MLP neurons of a small language model. Each row is named by its layer, matrix (up: input weights; down: output weights) and neuron, and shows model dimensions 32-159. Each number is 500 + 50 x the weight over its row's rms, rounded and kept within 0 to 999. Numbers have three digits each.
After each neuron's rows, "fires before" lists the tokens most often just after its 100 highest values on Wikipedia text that the model never trained on. A number after a token or word is its count.

L18.up267:492536466460454582511630436441461493544482463499616487500494474453522610484414544484525498447489451553521478492449500431592548513484558476538467433435461529515567487584571425553529508437466472539407622526552512489527502461504503396526523601520526506433531503463617507458453493462437476482532443586523479567459492540466522502581456484530530483447498585506490501502509544529463487532469
L18.down267:497448484497462466464505455477575392610505521522548459516461496502491549502499470569427581495552518564486615523598556517474541538571468487477533472492580465484510532528571385348550496485482530419463517496479512503498506447488435504484507571552560449430537549496526440412407570438541466468577420484462515499525462482416508433419522617464502440537487516511422523461595535470413480441495
fires before: "7" 54, "6" 18, "8" 16, "5" 8

L11.up702:490495413597444523619481393531600546462479474488452543397488459499440482508571506521493412469426538531433517581537547506491453469451530485451501563488383442515547486515507578517560476452447531533502473471492558549445437566486514474542498469465490420603510541369529524523499531532457492503539448596438567577524513523440484524530451477506463602562535508526511456463529471497534485551542
L11.down702:551566457561525508433537497500558527507470576484511387460518562573446546478538519442553443465561470560559439405579527486514507480440503484507412521481519468471546532630486484483399439482462477492464483499468475537543529552567529576451466528444562557478621489451543402443468520601525544529430506548474487511462520477522530494468493539509547472433562397526445521469466540461492516558547
fires before: "8" 15, "1" 13, "4" 11, "2" 10, "9" 10

L11.up50:527478494437441546511604624457548566511439493472403585504589492547538444519584524446499534538498548475638593548505499508514525431611520516489480545554509482518546420504494575543455534513464571543515549527456563538509509485543450497576461535435554416516406545561500461476558467516471536460525543407569503516475508570481466519481505497426498466457527453455576538476462491491480442420591
L11.down50:481448504547483541610472496392497535504474500326486473482493500564488546426444480450575533620533549503444542500505432472470384503459535531416474517515500490487474522514477562540526512518505520470494478519423454556427552580454456466629470408622536514548494471442521498491493505469494524548437524430460462468409485427498538524542488517440534502443474434398536420550523465491527520490546
fires before: " |" 15, "1" 12, "2" 10, "6" 10, "0" 9, " " 6

L17.up322:487559484508551475459555505504431551602464486540572426480500447469550572460455526500462536502493517521498491485534468524453519544432534471448476493496426526407579490465433443493528541461506514488428482543521431572465477394546459439598580519445517474501589459459461607527490519523610487508563516459522497478545492427573541534573443565447536429449438416393477510525490471482523474439511
L17.down322:576531519499536511465536397472494499556481500501552539567433500493429515398536383431542537479460524520480465507511536494553478428517480566448567556410435556464512553491569523528454559586489432492523515343369510547520528468432500535487527457501427589519479461439548464363482558540513520490500509459493539542528474565515478542463498496497537500504511552481495529624507595501467516550434
fires before: " " 44, " January" 7, " March" 5, "1" 5, "0" 4, " May" 4

L16.up802:533422440572565565603459529456477504556575459482494445425436495486521446528516508503483442492486500485491490502427565508414514451506488592468530552460425534399439418480499532476537450562374533573473468428506458564522451526428547632486441496528426538455560508496474530467532410472431466597502531517467569465426509483508465538587508450499546512430549476573440499485481598531562490510488
L16.down802:462470552484543507520456447513474449480484510603487539596573568429441475601464531571492548503510479558576453533509545553508398515424425537517462529336423421521464546486480502459443568518519527530478549524389536488468524438474464507494514499464439538544603543474506448511441353547456452577498525514581470529403508459401501417555476529480528515529495475511538471586527490500518474538399
fires before: "0" 26, "1" 15, "3" 14, "2" 10, "4" 8

L16.up96:440590570536504482452571463536489444512535480518438524465615546566499508506507439525491467554487509570507552570463567534417511493433535545481533566534473510416450513483441538504547578401436514608522412548456517505537451470540528437558556488523567479507497487536581507523498504525396511529517471464462493612524462491578527542526426508505530573485487537447505481461524413543414500549537
L16.down96:420439475542461415539517546405488587611503494488531455433411533561450558543615444454486486481503537445552528363511506424488438463528463395493506472548482516442438478590557564463514565570491516467468444425542500618486552527414510485475565537501461450464448512540553497550525515487495394569554419445433521539522519537490536468443489361484443490424444484520440481540465431422352450489402
fires before: "4" 14, "7" 13, "6" 12, "3" 11, "0" 11

L17.up289:372531522533515420515565400467439411441514504508443571437502531485543490450527495449541433449447514536488430513494462466631553550422556570489499600458489514572598474524450487499482605538504398541375563566527535508507510510456455497512511507544559527562556425502431644452533513476533439427590493450505538449448445603505405635428431407445488529480531615555530484537461441474532462539509
L17.down289:434534450539509547567480481505549543512378525447517457516490576565481418485446420462480514573540426502581607549464513455468553482472481509456454476548501534453561488527586465462563506554450497439526498481498493442483466460524467491493543546532512531442524541443487430383536383523494523596520353456536540530535540481450590465475596443520499519479528471535473434553550487485526351364485
fires before: "9" 68, "8" 5, " was" 5

L2.up759:499490507444419491584511618549488541492497487580471528480536440531487369486581484517456515550447601582602460483510561409436466462452543423580481479460593441468533508497439477526473548513471527532521478506510521554440444518490466436471417576477583525451417471496550502478418592498435534509443522451571602489538420448539569484503451494575509456536486475479494529487551550483494462633542
L2.down759:556484390578543545583450514494421633479538525420489445418545534498456575514491442415492526514552444559520579524493541561409472617469497557505567555523471514548624448462463557509520483541434578475587528493468472507550600501522490455505533417518509534548562536501475479575476541506491559420558449527501559551455459570540561466517429525491544493522611514472509536500537495601517518548526
fires before: " " 25, " |" 14, " |\n" 6, " —" 5

L16.up432:532433457533489501395557515469505424510568393584465585473451483550421541510487533564499490620482514517494528516508571425479516454516519434461474537516488523537449500444528424438507554430397488446494529499557474436492413518554529524582432491474505444470508633433524518519536538475442493533475416494479586497496544501455451488421558603504467561407512568570526543608533411594475501504534
L16.down432:490524557450440519523509473464532591567602470548609557487510449520405539518497524495599455440438407525562514521479465476444501454556513446486483391475495508369427531535502500510463455554493535546488524449508519498447575505576430558482431435439505443558461505470483490580462493509508499453453497430366548506570536413441554546437527471508517494498451433475497471437540498461455502474580
fires before: "." 20, "," 16, ".\n\n" 9, " in" 6, " with" 5, " and" 5

L18.up771:445487560546485519508545477549500513551523486562448462571556503491506412410493570475502426453600469484438447521470444561429476520550547524400439555511519437597528473539417514531531494392468515430533510440493494505477598379506579434497567364554441468507472430527554506549501487424576447497508496519530551539522515498474439506580434462487439432630547464479471550542505575528492495440495
L18.down771:498620429553518456368527443533484530375524449488543549505527497484460473513459409432545464565415491539493493434569540598530469477571574557487608458529519503499430488531570500594555470483452561463586523493528450524496423445519491571459537540526494514551494570519461549464478571533469557456506569528477474465460402601470463534435609534455480395506475512491449463491417557512400545588527
fires before: "0" 60

L14.up518:540438490475548414538541470511526484584504447498586427492423514488465401495585546486509521562479548514526467492470432491576426427454522509542502579444450437359497543478495456446540548526441458425403582507454503492394520515478528465474527500497500470454559416490462573606552547493542477520460505493479520565550441550443449512503630501549542352501445432524510593501595444468416477439598
L14.down518:507522553557520549536476462482544542443523534593551451502536477439466496474395448452459518493475479470490448404529543488462523481504502504594486490505531523492518485510584454531444536585479552597544425495509569559500518524460464563447475516596487503465488478574521490463532476481527607443537570479530481476383526509476535504435600455494481429532420501493445481527375596453541529476485
fires before: "," 19, "2" 16, "1" 13, "0" 6, "3" 6

L11.up709:506519451531478396544545517409495524530527491489479450526445633605489512579458466470564549490522437517526463524564475566470523411470594610434502499537453530573543582552574463494460508485471657530537460503455535559473460443521476494522614441615575562523483485438585584438511483464425472504457439461431506583540530499514471547514490520454530441478516527479580488513526477515482470533461
L11.down709:596525477489646560552488503499545567586550537488540429456565467562503510484552458432498462479440419508485476520456520476536525587453498463452456563552422499465514528590463589552499658493459480512438487409545557543480508498528543532523516497460524433486516464571514516525564455444470501561510607458477508488489494504478459498486495357528471555604503408598490561534466477485534583553449
fires before: "9" 15, "8" 14, "6" 12, "5" 8, "7" 8, "ard" 6

L16.up789:435474470447534489534543509515595494405469443562500480465487447491432534557529465537520441485550478444527459465485555525450508477507383541405566525563460552514497535564548495465503425472367513524572477459441501523466447571413410493484531471485447541498519518420526410511484595564398530515433508543411459443484525492457530545499483444508488552524449565565515535498389510488492458403496
L16.down789:546475602579554427488410488560516531554535490561465475522424519514505532407463558499497547520453508484500527498444523529564471510435541551539530562488507560512520497472456485435443508545545515474448471422427439476520428535516478475464458500394454556589525480478558417426483456495471555547514437500557540528467400551451574373605537437499593524519559451450516490575527552472533526511509
fires before: "1" 25, "2" 19, "9" 12, "0" 8, "5" 6, "4" 5

L14.up657:480448449508412461567389487471475447443468454516471558511452501448551561606436483540457457437518500429439530514499459370496538412482507493455556471442512516484540495596551527560553486520509597532503603454486449502556494502437496470425532434509610507521510445425476532562513550563484525546469493554546465476546486455527456606497480454525514486461415587494637440563567583410523416451476
L14.down657:462491539437557523546437495555544625437573624460486508488506450466469504453434476499451594529529467577471525495514426533418462504447545488486512542458458622509497516436510438433460596465450454417437511477512487481572549503482517529522482599474537536459474445463460481515580475438532492558526481547463493498438471667503471494570535407518562566482474501504480483547528486506549480441480
fires before: "1" 25, "|" 15, "2" 11

L14.up55:456533572547501480451511424455524447527528542438479439564544444497464567506440533523468393532463554494434430513493465474522495457465557492425352527543469579530500474500509505424485484466498566554542596437477498516448480546466457555470616496449531491524476498472463491421570463558394505429495457479448543396456556542465557504601421398449605499480451586520427595455583505545558484425499
L14.down55:467443505442555443458567471548529458503469541491496508533415432501539431464603453498491543473488533505455503492426471508537496411509476607485516542588487535491569530508430529516504534562489457424467458515466535574475524522594508447564521394431435504566521434508510524504614355475514541524486385563424557555502414462544544508594597501567448519499412488517494513482466603605506587489441
fires before: "1" 34, "2" 30, "9" 8, "0" 5, "se" 4

L14.up426:404577467526463509487610426452504539556483423510458472480536589578524512493491487450600397514507519474560517560496464501520457364563458555508503548504521442502553632534386428454526478424509460516434472536550556466486508486519522525545470501515518517504457429504502532484495502584494478484473463585518525551532509587485525603509461439417551518491403518431525515517581466457561471499505
L14.down426:463524543504430476492482448484509515575496441511474439452433556564529474562455548580459401580593510497576541476514553398453489487492574523435506428455472439539447428553534512546506502556488488437482534497480527541507587499503556418481575465557462434404427563551472532582492511462537503567587452482518482537504562477533484435436590513511551528509548483464479523508558502489467511478443
fires before: "0" 14, "9" 13, "7" 13, "5" 11, "4" 10, "3" 9

L16.up654:489487407468438568517458534464513545543527396466486636503549558663495538443448508455525444492499454526526479445648517469411479458381438455445498511518462526428478453408503540571436480455500553439476594475473510576508445488540448537478430518481554527490570585436488551545496561445483503579494536553485501402573453449530369568468513482451566442528520575523475473535527406517566436436517
L16.down654:492451491507523519569568467470523566442556443487611497448429426567468452620450585521506546515482552456475466487537516526561423521502535435519535400488508398580456574555468522503535545459464466509505441481557595431448501568563543454478524520445505437525600517443485487452503458532504488630399585564426542459484430451516436512461487539440497548520542509441519505390502518541470594545494
fires before: "." 17, "," 13, " by" 12, " and" 10, " in" 9, ".\n\n" 5

L18.up479:551443522473460517477605523450529497598507634440540463530489501443469550497520504444439512462558558532472468480492459532486524451529502593535504482554489536451560495446543518556523415480486519493547516488433456559519463518505547508477638517444577538547388424486540483404483515541500558451538436497486483526508455539552536509477456517491536473546508530502482451462470461422499386446452
L18.down479:494433534580513516561425452556535456498486445551503488506578584491408439619533560468525421494518474488526566437447537507542548581471366518467530581463523469550547461486514459600411473542442426542394425463620512471540481464546541402545423447492470471502537502526487561468549399503442497446527474424481486588451584430409501540518494404510585488514551533539372505465520507445550562419498
fires before: "8" 30, "9" 25, "7" 11, "0" 7

L18.up99:422442491494563423506485440535468474529465483506530505517573462494494450410503457480510501493402526480410487481403518424522548542513503506411588541438561496473550492592393496471577559578438474484534475433462480408515405570538400520369525529469530474534502490493500434403448561573474469490438475497473551578374465538430571476468504469521552464563517502476523485561460541414496540530501
L18.down99:519476532470515507541477427482460538534493509534497411554480544558508472484505454444530528640499420487518533518487524537509465555508478576541515517513472516453465448585470527511462483483498532467426478488464537570418447526496570534511524550506462650474499473501369463486506545486478498509411406512558508449511445588543532521551532502516462447579448472519545482656426467544615539529519
fires before: "0" 48, "1" 35, "2" 15

L16.up58:450528613503498423502500549507482582491588511445452462506523497593500509442430548463395563510517502448485522456518562447542462481493503432520453507481539596449545527526501553535466550406589440493402451563673451493560541556426450543532541549528568536501483545432535547456447419497372550466474551533477531487514472507519571508464524533535529513528402542506446497473538481510558593470539
L16.down58:555431452561525540441541485444506391515448506482574485465401508445494499499487494539500586473596590613471580514475449469513412519448470516440451510517444553471447489462474576497559420451554542582543536547430492452487518506522528444469603491529439490454479584562580539432488407471588502502570442491474531558462501373481516531515468532428495552504618507539528448485412464520515545484449
fires before: " a" 19, "8" 12, " the" 12, " well" 6, "ed" 5, "5" 4

L11.up746:464463443530521515443496641433467512528472430439554533526438409419524531520617495609579536508488425449534528504582502514390496511512480471556506513579449466537428493518446555581526510492549487518366511515584519494428564546536496471585573520465540472477451548526481526434532502495454421471506582419495479511527494453512482481487446502453468546448457548497604479558452455458500493521463
L11.down746:439426598514458514493447467543477548535538510539471441481481479489343578553491453471621531468610598505479547498530442595454480494534530549514521500620482516412520500475455410437480575546506433493612489464460528484468472481494521446466454372437504601548438423514540554508509537456444496430512469421444542536546427498524526523515555489455599531450528578431529439533507530434518481504463
fires before: " " 28, "1" 24, "2" 9, "," 4